Weights of a small GPT-style language model, trained from scratch on English Wikipedia: 15 layers.
MLP neurons of a small language model. Each row is named by its layer, matrix (gate and up: input weights; down: output weights) and neuron, and shows model dimensions 32-127. Each number is 128 + 24 x the weight over its row's rms, rounded and kept within 0 to 255. Numbers have three digits each. A neuron's up and down rows have the sign that makes its largest values positive.
Before each neuron's rows, "fires before" lists the tokens most often just after its 100 highest values on Wikipedia text that the model never trained on; "fires after" lists the tokens most often just before its 100 highest values on Wikipedia text that the model never trained on. A number after a token or word is its count.

fires before: "|" 36, "1" 6, "| B" 6, "| " 6, "\"" 4, "|  |" 4
fires after: " |" 36, " |  |" 18, " |  |  |" 6, "000" 4
L10.gate470:147134159104144126114116129101133092148132126165158086147153146104122148149116130112105171117139160149154131108102114140147074117112095120163156119136104147137084127146097122148123158140145126095133117108137149119094131126131161139091140128126162139146171165142125122180177111129125111116
L10.up470:108092135137116124152113152169140126142146113144122113132104110138190101097130104115123138105115116094158115111104162101130119128147138128156135110202122147108129112116129112110134129121127081121141114170115151133137145095133166100120172145156178113152123115135133162084175122197125124121
L10.down470:142149145183139116155110151131127128131155139124100114127111147113141123135181169154105143104107122174114115095149140130119150155147119142108104141148130097116137121143137117119147126161150145108107105135124103110126138156132116157138127082153040113112099173120166085135184127154081171131

fires before: "0" 24, "1" 16, "2" 10, "3" 8, "6" 6, "4" 6
fires after: "6" 20, "2" 13, "3" 12, "0" 9, "1" 8, "4" 5
L11.gate95:122109133128121113132126061173141123138124088138116151128157140147112108096128124152091124133112098159143136119129163152154156147127136089083127126090145106103120096108131095100158115124108141122143128135144145121131118119067138137124099116133124113148118137110117086124151152089135132150
L11.up95:102123089106107113147144128137158152148162103127090112121097133146143073117095119096136138126149127117131126131121129148116131129116111118216136132144110124134094120139140122127127092110139155125133187151144112140185104122124125107106133120126120130134121092146091096104123129108115139126
L11.down95:136141114130127117114141080133149124079119204140145111124162128153082102149131140107112123126100091128113135123121114171091096115086136175134121117124112130190131111090094130130115122133104115114127093150136135130144141116152130100104121144095133112172137146164143164090109057127100127128

fires before: "\n" 50, "al" 5
fires after: "\n" 35, "|---|---|---|---" 13, " b" 5, " Rec" 4
L5.gate475:132107147111157123138124112127111113138148167112134169152129110126194139139158117151097118101133149100148142144136069169138119118142127123140131140160119114152073155117130160092092125111104110094144098150133139154135116162140113143130113144070116141101115111115130094139133139159111091114
L5.up475:099080125086143112132165136173132161175094092167146182139125076117124146138121129149131149118119134177169104134151132188110092121147138122151112132139100178149118144105156129158152120146127133074117082110128165149106160156136126173115127158118122131094101114121116132159149115115132119134
L5.down475:130132115138133077129144078157139189169125138101145099144137114131144124155126067141160121083129148114151153104114143136144146138141157133148143158124147134131127161077151127105129116113119146105168078104133170135110126132097153144188131144108105107113150106126084133137172142156109118097

fires before: "\n" 17, "r" 10, "==" 8, " ==" 6, "\n\n" 5, "ame" 4
fires after: "\n" 18, "\n\n" 15, "===" 9, "==" 6, "====" 5
L5.gate142:149150106132102105120115127139154087140127073080119115123119103129122147121141098135163124122110152153077136117153126128138122127114176132127125116120135149109178137126144113166183083107113155119116062171142141190120104098147112127133093145116154109124111147156132111141191120098103095165
L5.up142:149150146149087139134134134121093155137152142093157140064149102135126139135154106113126176096132166118151132160168111157135112080155158144140140130112130110147169169136135159135136125152141117090123123110168103136133155146141124140097134156129158146119138170136091148112144126138155096090
L5.down142:165120131141141099137182130128104111144097084114160163089151112121119130113084120126117120102155152155129143095115155126135097087093115095143128103141158079119138146165127120145089168142116111133119108145151134153124147084127121152112143145110145139126151116082096110090115164153149099089

fires before: "," 19, ", the" 18, ", A" 6, ", it was" 5, " the" 4
fires after: "2" 41, "1" 10, "9" 8
L11.gate360:094120127089110120101106190096148130121107128131118126129102117121183140191098153118094169095139143121140129112145142154123148114114145131153146132169153144148117120113141134129137125138139085136117180148161130156114123123166147126151094140132068125163155154147153116113064114090130153098
L11.up360:118168126077124103128125158119122131137126105107137116110136177088109123129158120147116150085098101126113101061144105153146116114100103126139094152143135119123140107079116117124108150111112157147137153120131163125096116112152131118072120120180063116094134130134087146117108110131167144101
L11.down360:133126126151086105133093146133115127098155132103122121115125120148141102119125132120159145145109108116125135150156094145131109132158085127177138149079143114118158115162168118136109128192124115170132134144124124131115153096164170149149086125127122077100180116156152068134117143151134148118

fires before: "," 21, ", the" 16, "." 9, ", he" 6, ", A" 5, ", he was" 4
fires after: "1" 56, "2" 44
L4.gate159:163105146156086091109149140115105129136103139157117138077151160104155170115146140096109092137174124114100144110152080087169152101128082130154158110142125131127115123115128099118157102151136117131111113133136121099171068104107154110091139090142123150157164142152129108170148118117111160082
L4.up159:138148104101130121120113166146151132128132174136116135125109099160149141143142076161149156121129094125139135149092108126124109108102116141140121078097120125131153144149142141128151095092098194110141128100160107180120139142136101141147126147119097066112089131126087107066111131134134151140
L4.down159:105147113134135147102127156113123086086106181149093131129113110163167156127129095137108123125102104141136143168081093111141125147048139132117083135134169105099093106126171131135150100122137125144098084105132129118138136139131121114123180158127156134121139156131131119155141131155139111122

fires before: ") | " 17, " (" 12, " | " 12, ") |" 9, " |  |" 7
fires after: "." 76
L5.gate20:086147107138118168128138079134144111105143131113154128164133119107108133123102109139175163095100144118075121117151180122094154193095113122118150117146123110126108078129071118141108118088099129108149144121145093175115123086144167157135120095125139127116101159133140164146123139095107096198
L5.up20:136097137160132115065168128146186156164128146101090120109147107119147144098140160097137133147109119108125165125154139141108126123128134143113150154135120122125097080124205138167143152090126124126148109088149148120110140106159126114114116112164131120116121107103139147122163093154145169138
L5.down20:126069179130116114140115084118088096137108131132116148112099188167114129148133122154108159164166109134097138138153103104138088065134128143103088125114143135136138117093120135132108156127116197140155140112141108082130126129127143129131143196108142111114124143177138160162122129127121109186

fires before: "4" 12, "3" 11, "7" 11, "9" 11, "8" 9, "2" 8
fires after: "," 32, "1" 25, " | " 17, " " 7, " | ." 5
L11.gate288:123114110110096147081143127103194137133130105145119163106149106145109117139142137086138123167116174177131120115159118122108153191128114149148181138133109129161114113159097129091134142125142184135121182106135134137121139096113097117165152116144145143123150143122113109140103118109135162103
L11.up288:131107146100112100174085136098101139100129113166144137087143115145085137151175108170142106122154098138106156123140137145124107112113179114152114109135152128103157137146119159117109120127172113156139125105126148140146143146129134068124176117139114134110114138129105129155121170165133142072
L11.down288:107127099084111103147095130101069113130152176112155152121113150135126113182136112126165125119142119110129086139128162105139094117116125096083103149120144177134146152130111106117116161163112121125137143135128121147084148117119145131155114089125125090139162161139131147115129127117104155180

fires before: " |" 13, "–" 10, ")," 8, "," 8, ") | " 8, ")" 7
fires after: "1" 74, "2" 24
L3.gate364:171140151098095094137179144109137155103137138168111086115103123113106144136134154120126105132121151157145109166123144152093124159141104105102143092138107102117091117168140137146160115104173137115125136122145144136093106158150162122120123134138147103166134152141075110119141131124125125162
L3.up364:126145147126101107104128163119152174126159127135136122109133127096109148140128140140153121124104134133147073156081116104162151144160115084174139141144118075113113149131140109144165151145110129109066112148139109133088138156140150091132126143125113081148113141156130120106106150133152159134
L3.down364:120129098120090163146116127102146135085111131127120148083061104115129117149143142176148101132154100141154122119106086132128105142152065090144119107141123149134150140127114111085129123127148151155104089142135113093137139098181129101166115140084100086125103162164160132109117108126169147081

fires before: " | " 48, "." 10
fires after: " | " 59, "1" 9, "am" 5, "2" 5, "rom" 4
L8.gate210:169115131124096113152130065100119121101116108174096151145102170122178161133114135130103140086108126150144097120112171113131154199157123159139158148125134134116124151167139140133084125119130103092115117111150124157109174122178126096072156109107122125126144132085180121153093088115120192109
L8.up210:146144091128114117111099105133110127128107091150129105130147166140158124133114096101168119131156137084106141132141131119119131142144114111080164138109126147126112142143151120140087142157148145067124142122138112107145114109137103157063113169131150081094122099099119124109160137109131140101
L8.down210:105143148119112127138186159178114145135182102144137091148108083149134149130132149135145167132134122150125134164088141100093109123087126114142127115131093097120109111141130133120134078130181104155114089140193154137144142085140071121114143123114161117142145160142155115157119148139087105118

fires before: "." 40, "," 8, " and" 5, ", when" 4, " to" 4, ", the" 4
fires after: "1" 33, "2" 24, "9" 19, "7" 4, "87" 4
L12.gate65:111183134092095148106150176116165128150138143160136099100159132150151137151126159095123137171123153152124165127152118152138116107105098140125116095171133100106106152143145133112193115127138138139084118127129136153150133106118177158126112091132158134090125106151137120103075096081159160144
L12.up65:135140124153133119123127114127137113122101155146136094142142146138130126124102147115077126116124165131110137138140121149108114096081126090111142094108142127151156144094094092075137066103100138131095104151204102161141139126119090087132134125109103142115144120134159133146120171117131124127
L12.down65:153157120162130131143141132109069139096124099094107151181112135112133097143129143116099118182123115153097127132130136130139118128103131104136148176103091112132080091115099133121103094105150156136164107147109100107192100128171148106160144087116110171106132135098114142139144117126121122138

fires before: "000" 20, "0" 10, "5" 7, "6" 5, "4" 4, "46" 4
fires after: "2" 14, "3" 13, "1" 12, "6" 9, "4" 7, "7" 5
L12.gate204:125107113159086139089101170121134156138121176106118148115088104124105138141117131128118156109138120149088154158119123098114127134115114148135115157128123108167090121144167138108119137156122117083090133127144100110114093100158092132139131141173152105142105131139102120159110161115173128158
L12.up204:115101167149138139105125093131114087104113114130134068146076111122090143100162154116183100139135131175106131134124141143120118110111144184172149086137154102118108100146102078119160125154074108137124124083106112144156164085136142125158106144105099087130134138086129114120114130091110149129
L12.down204:168146141099137117092113112116131081160111104132126091103128142096138132144139142134092135122127136138099142105115128161153145142141112121102128130131139077108127092123127138141085092134141073112098125113120136110120122109109093099132158134108173154100185062093121097118113120155114092097

fires before: "2" 14, "8" 12, "3" 12, "4" 9, "7" 9, "5" 9
fires after: "1" 81, "," 9
L10.gate189:114110124112140116149132170123096098132153152103116114092142121103114105178104146141114169123141157127134150110143158137133127171125117114157163151155123121173126166135140122148162126128147132104136172134124126101126152170116116105142157127111151106137116141122134072102133151079129120126
L10.up189:109124139079123132112154119127140124136130105122135180090093124156098131148123095159109106161125148132115110106144178138101106072146121138161151147120099140108138113127126143114143164118174146121163098134143131110126151103114170069151161103144189137154150108182130111152151114089122143138
L10.down189:128098146090164121139137133173122149161114140138088132162143052094120118151156122100150115133120132164120136137117179122122082099147129102161115108115107095109123104108100146128129145147144147121142145126095166086108127144107152121139165119117191106089125119131146135106143104141106097141

fires before: "1" 20, "0" 15, "2" 8, "3" 7
fires after: "1" 17, "3" 13, "0" 7, "4" 7, "2" 7, " b" 5
L10.gate473:133121087138089129099133124117104118185141137117107095153154148144138087110185132128154115122161160123103155156168172114136103123108136136128158068152114075130154139150129168109148197095110135109176142165144149101152124095085114129094147104120139119142111114141139097135120125113140145172
L10.up473:125083092132182129145158119109158113133082147133082133149130179113104104075147136156136161119159131128141106092120148114171071132115144151129142145109104146141126151130136181129063134126136111146102121142136119108126083096129115169122125162128113133141152159098157095118154126132142135173
L10.down473:141142104160120102158136148213153104133157094125112102145166118137156110102163123143153128148155135134115151117150147135143094126134160103119125119084118111106123145107119148160121135114080146085118150134153089131119105142127147119099181092087135141138112102129112126128111141138119138091

fires before: "." 55, " (" 12
fires after: " (" 36, ") | " 11, " Re" 7, "e." 4
L12.gate347:145145141155149142164142147097120102128148132096189106096127146100139120111115121128129124102147101145123149151108123100113165132113134099112154096148083132110122109125090152133140119124113105153137097132135097122147149174126149131148096137147135107145123131150155169167146094126180099145
L12.up347:106129094102088145095147146132178080094136090096122163131153121108100162117126131145149114117143139155087152153116089156161125129120127171159144112117140128120145157092094145133154173114117115090137131122119074190142160135152102111138103115144167146137123129121108116153136181111099126174
L12.down347:156117124151116110183081110131100122119154130108104072108157143129107102101108139174102113130096131125125158116142123097113173149122094119152147085107144141154142172111103105154160128128175104115128106125160116188108100130155164139090113132150092117136122151136149121118117108130103124132

fires before: "3" 15, "2" 15, "1" 14, "4" 13, "9" 9, "8" 9
fires after: "," 46, "1" 44
L10.gate360:125119155136123121197109151105138137163131128117091157115126136146141139138115074129131129137198147169131128103112147135143107135121169108138143113164122141126089142078099147118080102119144107140134123125099158140125180097087147096188129145144173140141168131129068145129128119116077141130
L10.up360:121124130122120116124141098116089124130170080142125125099128102136140128113154111143105095150137120099078097125120124148128099184151158129135196146161137150133129134143157142129108119124105094115112145127115137125147145157135150161118157122152156108150212131164133142103132115099120118106
L10.down360:123151130108100110108126140105136106140167107106118134148165108117113154107137127129109093154130102152141121095085148118146140125185185094125091127120177093117137093159150125152148111144104103120128142077147132116122113120111138127122113142133135083114153124161106159139147129137093194157

fires before: "|" 20, "| " 16, "|---|---|---|---" 13, "|---|---|---|---|" 8, "|---|---|---|---|---|" 6
fires after: " |" 47, "\n" 12, " |  |" 8, ") |" 5
L12.gate314:130163139152114120117125139156144104144143105151110152141098106109104142150090146125180117127117130143137124111107135173137119129157066140106151147137124114126129149109172149168125123102123150103114131135131131080129131093126152143150176108170139097108148129147130130133140158108159095156
L12.up314:147089100148123151138155123140126135186094147108134104122114181144129132153084116090144168117166078187140170086115135134106121118126120094135125101147116145112112093137125170133125082123115128124112110128088112125129108103119140131135143111113120122121101187143129143144161111111139140128
L12.down314:158141128150127133150070135124095168177111119119158141135161148134095115182131092142137142155149099170154116145152131103095102113099151126102122104145165106110123101138098098144147119147136114152140095144136161089083117126147121159163142125153096157126114142130146146095126144106097144154

fires before: "| " 21, "am" 14, "|" 10, "ony" 6, "|  |" 4
fires after: " |" 31, " d" 10, " D" 7, "- S" 6, " S" 4
L2.gate247:131134157125150171104150068083122126137095119070173162108124128120166166157116157075111123144139128146134159099129133164152155115124120158111130110162130092171142127158130100113099169143107146123117171164104125145068132117161126075118114118120166089102114117093150076143149133092174156123
L2.up247:099099103123166154113153135144100101170178138118140164122161174147148105088111121171118116138142136128131152138112119115139139115135112165099108079136121129156089129129124128099136167121115087146099165126106110117115145130140121081085077119163124113084127130140137129175129112105128193131
L2.down247:105096158082152113151135161136109103119148162127131104142129125115155138132125149115150142118166113091120131188118136115133122134169125108158065104128097156095142173091165129140151137109119137119102159102117142095174135137152111091119114174134115101123117103136124114108142121158128105100

fires before: "4" 19, "1" 14, "8" 13, "2" 9, "3" 9
fires after: "1" 37, "," 25, " | " 6, "." 4
L10.gate408:124143152097106157180167101144128124104139134122098155124139156152148148175165174134112137157105150122125100125123131130077112159114139167144150101111075158124133136141133122112063121142138109146093137127115118156128112076132142149162140144112162146129156114113125135141133136119098143175
L10.up408:118143125110116123155132102115174112116113118092073108125137108138130121121136091138118137121131118105111083146142100112134153142117150097130147118116164150126120086124129166084123130151138131104136154073137159139140119140060145125183156134096194079125166134124137123164099162130100132141
L10.down408:125063112111141100152141092114135134126155095134108142110126117098149117112167099184111150158120102121105121150135126176104104168150112143128091118148128100138176119185129077097109136112130083108153128143128142121108116114138168140078122099148131145144119107140149116077141096135110124151

fires before: "| " 41, "|" 29, "| S" 7
fires after: " |" 60, " |  |" 31, " |  |  |" 4
L10.gate90:144138115126143132155120135153138136167148140110122116068094146106136129114121141132179098135146155104104076102132118074144100170122126101108140143151084118138065124159090150118104148163138127090102129146126137088111142137160102113095159176168141129115122170138151130102155162161104124164
L10.up90:133117121129120078088127130093221091129135118107129134125139094123145070103117082144114149149128120148133152125099137139085144135172131118192118074135107143098117134137115157135183095160144101183116142167119166148118154113127167067129128143153108097124144127131111147107096091107126155119
L10.down90:159129141095129116094139173122122118118081134139126123134169131127142116140176130122136132153135114138135096148150158149074140101154098155120171102181151185124148093126079123116099146118142193151141112187099137096146148089135133135108145103138097147136133138108111144134123105153147106123

fires before: " m" 21, "." 13, " km" 10, ") | " 5, " s" 4, " m (" 4
fires after: "." 54, " (" 15
L11.gate2:088116122166072137122124125122121103137146106112130180143125144129146125101080115133111141118118134157119170113135146123090104113088124137178151075109134135109123120112114102104098095120046111188122112151181114147177122104146092085115136108148118094094125150062150125131127127134117136120
L11.up2:102150095185120131136107132076133151143146110082122153111169081115115137116088134119130116125099148103098137104126123132131111101160126109114107108097089159144149089097107135132101158119119103147144087109106095111102124113145071149101133138178135162122098133161124143168098170147142125115
L11.down2:128126105127142132139122055135110125144146103117125161123126093127164118125088100121137142102084115098132071101139141053089112128097109123157127136130137100133120130153115125123069104135101128161133157129125133162130132119168166087185128138111111113097087112158128114128135151123131097098

fires before: ":" 40, "–" 19, "2" 7, ": B" 4, ": H" 4, ": N" 4
fires after: "2" 50, "1" 9, "in" 4
L12.gate72:150164082148121090152134091141164123085139134095102157206099109158082143118158134151099117131130095104149133137140151170101105133149091119160116118130059135123079127143153103126142136102142123167143116123120141105105161161149096129142130094111144095143140090127119120143123098188149137163
L12.up72:136127155138093168163154108107126153122149147131144174123140090130104130134140125132135129119145135093120142149126080107121131151127102136115121134106128115086110112125131156160143129105171110173142126147183098083124136104153076129114139113145088100101101126124124075106140085171146134142
L12.down72:103169116114142099133097093118140117170148103122132136116175102107092123078147129150144137120109115134139078126117126149116146156116083082106151106062096129127139115144107114113127095162139146118146153077143153119118147149149090130111150096114074102064113161122098135145105113165114117108

fires before: "3" 18, "2" 13, "8" 10, "5" 10
fires after: "1" 57, "," 20
L12.gate341:142128144130094101095148105112137081137165149100092153171089082088091125147165142141122119203170122138123117106135148124124106168104119143121166098114133114165151081150125137074086130133148109161161132151137124080117129111115158085182144122151135144120160125168153155161134106096136167184
L12.up341:138117135088070076146105079102131099104106183113113161161138091145114129142135122164062101158127104138123117097117142133115086140119154129113133108096137110140156109158139131106098142097143114134116146122119137103146140144133144119170140125151134140096153124164129142093142124106161160169
L12.down341:148113116095037129106152092126160125129139146129103139109135141123129115145119111137123131204123102117114148112136164168127128185126129077150122119066135145166133107148133145107126094136139097136143146128141136098132159094114142128141129094126114118139140110123145123137148119132158134125

fires before: "1" 43, "2" 37, "14" 5
fires after: "\n" 34, "\n\n" 20, "." 4
L12.gate403:113093135128130141156087120150136117087097148115164098081154135150129153128123112111153085130115110102150112148184093129123130145134122087110148102140126151131121121110169144167128152133146132151160148112120108086113162112175101155083124144127069158111095121154145106102138121150170140099
L12.up403:094108155130172120163097104131121136124159113145148130148132069144118124111107156115133101146101139094129122122144113171123141178154106159124110112153148108108167137112088149130122164141107091148098144100118126100120127120159130130101113131088137115155113131139137090142163093177130104127
L12.down403:126143145158117111132214193123130160121094135154144168141140139130170109157124121121097148124136117132140146129103161111087120096133135131120153163123116123145136108117114119146167142155129144119136128148127090120106104132124144128100156128137131135132120121099102144101093138070152129144